config.toml
init_std_o = 0.0426
optimizer = "muon_variant"
beta1 = 0.95
max_steps = 6849
MLP neurons of a small language model. Each row is named by its layer, matrix (up: input weights) and neuron, and shows model dimensions 0-63. Each number is 200 + 40 x the weight over its row's rms, rounded and kept within 0 to 999.
A block is one neuron, or neurons of one layer that tend to fire together. After each block is what it responds to, as a language model described it from the Wikipedia text at the highest values.

L9.up113,190,184,158,246,213,163,202,223,237,216,235,201,143,179,202,211,258,166,242,180,216,195,207,179,183,199,146,192,188,227,116,215,149,176,184,192,226,168,249,260,138,154,160,163,198,147,248,298,183,175,240,236,171,137,255,188,224,215,220,257,194,268,193,124
L9.up267,197,157,190,214,179,216,177,144,167,216,241,157,106,252,212,249,211,212,223,175,210,136,148,131,224,236,209,180,223,138,170,196,252,197,207,220,152,208,230,99,127,244,224,218,211,155,189,166,178,213,204,165,165,294,178,147,208,213,221,226,140,234,210,177
L9.up360,186,154,184,222,197,269,212,197,227,173,202,143,189,144,199,248,232,182,212,160,205,187,260,221,228,218,166,178,191,193,193,233,221,330,216,188,150,187,281,137,273,199,269,236,192,232,209,192,226,174,236,120,196,297,188,162,238,202,240,201,163,228,156,234
L9.up418,159,171,246,253,187,288,194,229,224,190,219,158,186,245,233,178,125,238,201,159,264,263,216,219,197,223,207,249,216,190,161,266,162,229,226,197,164,211,212,135,161,152,286,118,226,214,279,243,139,189,131,210,217,179,165,317,260,226,180,143,243,279,205,154
L9.up468,152,281,206,179,170,205,227,246,227,236,213,162,254,147,185,184,231,244,178,249,208,158,193,155,192,246,192,118,218,125,180,186,174,156,276,143,203,194,233,228,241,160,217,164,196,220,287,219,174,237,229,155,230,245,224,169,157,169,230,242,209,230,180,160
L9.up558,147,218,260,207,216,196,214,172,158,221,160,256,232,114,210,191,203,235,262,149,250,198,223,120,193,272,209,219,188,159,182,169,205,166,257,220,204,136,276,190,203,240,133,205,179,186,211,301,172,181,217,167,203,151,130,195,167,144,224,195,207,224,192,223
L9.up957,257,177,224,111,186,273,266,216,190,192,199,205,256,192,233,261,208,298,230,233,215,211,212,207,137,218,220,149,226,107,200,274,132,172,264,176,189,241,206,194,166,222,202,179,176,158,229,145,140,286,166,177,210,117,259,164,166,230,132,144,209,253,229,137
L9.up990,139,175,252,173,232,150,190,257,212,173,235,211,207,175,170,243,196,224,166,202,204,182,217,250,256,244,217,134,149,267,220,180,290,234,234,148,166,258,233,188,160,179,217,183,197,203,306,149,197,216,295,240,151,190,178,244,286,171,202,202,162,219,258,194
Responds to: Row-start pipes, line breaks, dashes and year prefixes (19, 20, –) in tables and lists, just before a year, rank or item number.

L10.up67,219,189,193,193,219,136,215,238,148,233,161,234,183,193,203,252,212,230,139,181,155,189,205,272,213,210,263,202,84,158,232,249,277,186,225,145,203,147,224,177,208,132,187,252,277,189,204,180,106,223,185,258,169,165,282,188,189,147,256,220,164,257,225,225
L10.up85,294,210,206,138,220,159,142,253,206,188,179,199,183,148,223,244,201,167,163,224,197,198,255,128,260,210,223,214,178,202,239,217,174,169,238,277,219,125,236,182,188,209,246,172,301,224,223,286,212,162,176,166,151,241,257,194,197,209,156,229,178,176,274,238
L10.up428,212,198,158,257,265,198,188,163,237,169,259,202,246,182,210,159,201,283,258,182,224,235,204,192,207,202,236,219,211,191,212,209,200,208,221,174,249,150,222,115,156,178,194,182,215,127,231,199,131,159,212,226,226,241,195,155,299,167,208,201,162,221,123,207
L10.up650,168,131,138,167,206,189,218,132,191,260,198,156,228,177,239,173,162,218,220,242,181,194,239,232,190,203,233,171,241,116,239,192,206,140,206,202,148,182,263,212,182,164,262,156,197,202,148,130,176,159,244,295,181,201,253,258,186,158,142,137,226,293,207,170
L10.up701,137,183,171,159,307,189,254,191,238,175,244,165,257,229,207,184,263,201,255,156,239,234,241,252,278,230,195,216,226,126,263,169,237,230,242,170,226,137,238,213,183,226,173,184,222,273,163,220,261,181,181,271,180,198,130,205,226,133,252,169,243,190,189,235
L10.up801,192,224,224,184,181,175,165,172,173,201,282,151,223,133,297,257,166,249,128,234,149,223,255,178,183,145,230,171,215,233,189,190,254,222,195,167,202,184,269,122,173,197,151,293,171,260,192,185,178,264,238,235,203,210,209,183,167,233,152,281,223,148,200,234
L10.up916,217,215,182,202,207,175,282,195,241,207,221,185,139,238,194,203,271,336,220,165,298,122,207,180,290,183,236,186,228,157,161,223,198,245,223,180,221,181,239,192,230,183,183,190,224,211,179,163,229,124,227,191,211,225,200,226,234,165,252,246,161,173,166,275
L10.up944,236,143,169,151,236,211,195,141,141,200,258,209,171,150,184,106,225,195,194,195,268,203,182,198,235,201,211,209,160,207,130,192,258,234,192,231,253,257,162,159,211,178,121,244,130,151,229,257,204,190,227,162,148,225,211,157,276,275,266,287,173,220,223,195
Responds to: Function words such as and, of, or, to that follow a completed noun phrase and start the next part, such as Powder and Paint, network of, fall or.

L10.up45,180,162,172,188,225,210,195,178,185,193,247,180,273,107,180,247,206,238,244,180,224,172,173,201,188,272,175,242,215,210,109,220,233,200,251,128,191,170,158,189,149,227,203,291,174,140,269,157,200,172,219,174,196,172,187,146,213,190,207,162,207,160,258,211
L10.up109,181,200,212,234,205,226,246,253,123,101,153,233,195,201,181,183,247,157,245,249,223,221,187,238,228,294,248,229,251,197,227,181,220,208,154,173,150,150,172,211,201,203,256,153,293,214,207,180,180,244,174,190,231,249,212,221,188,191,186,184,227,166,180,220
L10.up168,167,295,217,288,289,224,191,249,189,183,275,196,205,187,192,207,217,211,128,208,262,151,154,224,222,243,169,225,254,222,197,196,224,175,210,177,245,169,172,194,222,186,254,244,202,218,269,229,220,215,163,104,191,158,185,210,250,164,184,138,219,157,282,168
L10.up514,170,132,227,253,262,192,95,271,179,212,240,270,187,145,142,268,222,214,157,218,200,234,242,280,182,227,142,194,231,178,106,199,204,266,221,212,232,166,223,222,179,204,189,158,135,159,196,185,253,222,226,104,233,100,196,160,159,255,183,211,174,194,211,196
L10.up569,225,230,180,210,242,185,292,216,194,224,222,200,215,218,198,216,159,279,178,129,210,201,172,156,187,245,233,151,246,156,137,111,218,219,143,178,188,191,280,172,178,129,158,192,192,201,69,239,221,178,179,184,235,133,171,223,229,197,272,144,187,250,228,190
L10.up746,166,204,194,255,129,214,251,191,128,230,200,157,248,162,183,228,213,166,227,192,238,209,190,234,150,183,251,163,235,223,205,168,191,228,135,195,177,185,210,235,229,182,136,223,206,193,262,207,222,227,132,189,205,198,170,267,215,203,160,155,235,190,235,162
L10.up878,217,236,163,236,221,246,283,252,161,172,220,183,224,147,257,249,240,199,198,197,206,279,138,288,207,292,199,180,217,250,166,228,169,174,258,204,220,211,227,250,190,156,244,197,224,123,249,173,224,218,239,188,229,215,174,218,198,234,228,213,222,230,155,257
L10.up1008,195,235,238,246,232,210,235,160,174,217,259,235,53,225,215,218,194,181,200,188,229,227,154,220,228,211,153,179,232,233,245,192,121,167,202,242,201,221,191,192,164,178,183,200,187,219,134,342,111,223,189,147,224,191,256,208,254,187,274,182,200,219,235,208
Responds to: Line-start pipes or line breaks that begin a new numbered entry, around items 6–8, in tables, rankings and track lists; also stray word-piece starts such as "Be|ca|use" and "community-|ba|sed".

L4.up172,170,174,210,142,121,181,288,188,241,199,185,192,142,225,199,164,262,195,199,208,205,246,215,207,244,207,178,132,246,101,151,174,107,295,101,290,260,220,226,248,163,230,229,158,220,187,170,242,237,191,243,182,159,211,227,150,199,239,207,270,211,130,252,205
Responds to: Past-tense and past-participle suffixes completing a verb split into pieces, such as -ed, -ated, -ized (migrated, criticized, competed), plus irregular past verbs like took, met, held.

L9.up11,198,213,215,198,213,236,251,208,225,145,280,132,79,122,174,139,233,274,268,265,300,183,223,209,218,157,179,142,179,182,210,205,165,257,205,206,185,215,204,251,161,218,146,207,198,207,195,173,195,239,199,193,201,217,189,170,203,260,210,251,186,101,161,248
L9.up255,222,204,190,187,162,220,168,175,232,190,204,199,150,203,224,186,214,199,168,233,253,248,207,195,201,262,238,200,188,154,210,205,202,243,169,261,161,232,160,190,135,173,170,140,173,216,155,235,245,213,179,151,141,171,218,162,278,117,266,245,134,183,244,163
L9.up465,178,189,250,265,210,165,189,205,194,186,208,132,180,209,168,203,169,303,249,193,262,195,232,201,183,160,200,171,172,156,264,203,171,221,204,190,176,235,204,173,224,185,215,134,165,117,164,215,133,232,254,252,208,247,304,173,221,181,198,182,170,194,234,180
L9.up732,237,226,190,261,227,224,139,141,244,192,254,247,115,153,128,208,221,269,155,247,290,164,155,269,219,229,196,107,157,217,177,233,224,294,243,184,202,214,216,269,226,158,163,128,161,241,220,227,218,221,175,218,224,227,169,238,201,190,210,252,190,209,178,225
L9.up754,204,200,162,201,214,233,184,229,235,90,212,176,163,190,231,188,248,203,178,271,216,218,173,234,188,147,199,237,156,153,212,198,242,244,141,198,191,258,154,182,157,198,115,175,231,181,165,190,194,214,112,152,163,291,149,206,251,199,193,203,240,163,124,195
L9.up920,225,229,192,197,226,188,207,187,209,199,286,150,208,199,186,275,164,257,229,206,286,152,138,240,190,156,234,192,220,156,182,146,208,260,157,186,195,226,228,191,198,173,140,169,220,175,238,204,119,196,172,150,240,216,187,218,247,174,286,217,132,170,134,178
L9.up964,170,256,252,198,202,116,241,215,240,188,215,174,230,133,188,190,210,215,236,216,245,160,246,161,234,281,235,163,178,239,164,215,246,234,179,174,168,284,177,189,198,170,225,221,130,179,192,105,194,103,227,211,241,264,223,175,206,159,224,224,255,227,133,190
L9.up1006,225,149,220,195,189,210,256,189,143,176,223,225,151,155,222,252,269,191,186,205,167,227,148,214,217,138,226,159,172,140,216,246,218,186,222,163,172,155,189,209,175,210,202,267,299,178,139,210,225,198,301,193,153,264,205,253,177,232,205,241,199,222,234,171
Responds to: Past-participle suffixes completing a verb, mostly passive after is/was, e.g. credit-ed, cover-ed, wri-tten, usually followed by by, in, or to.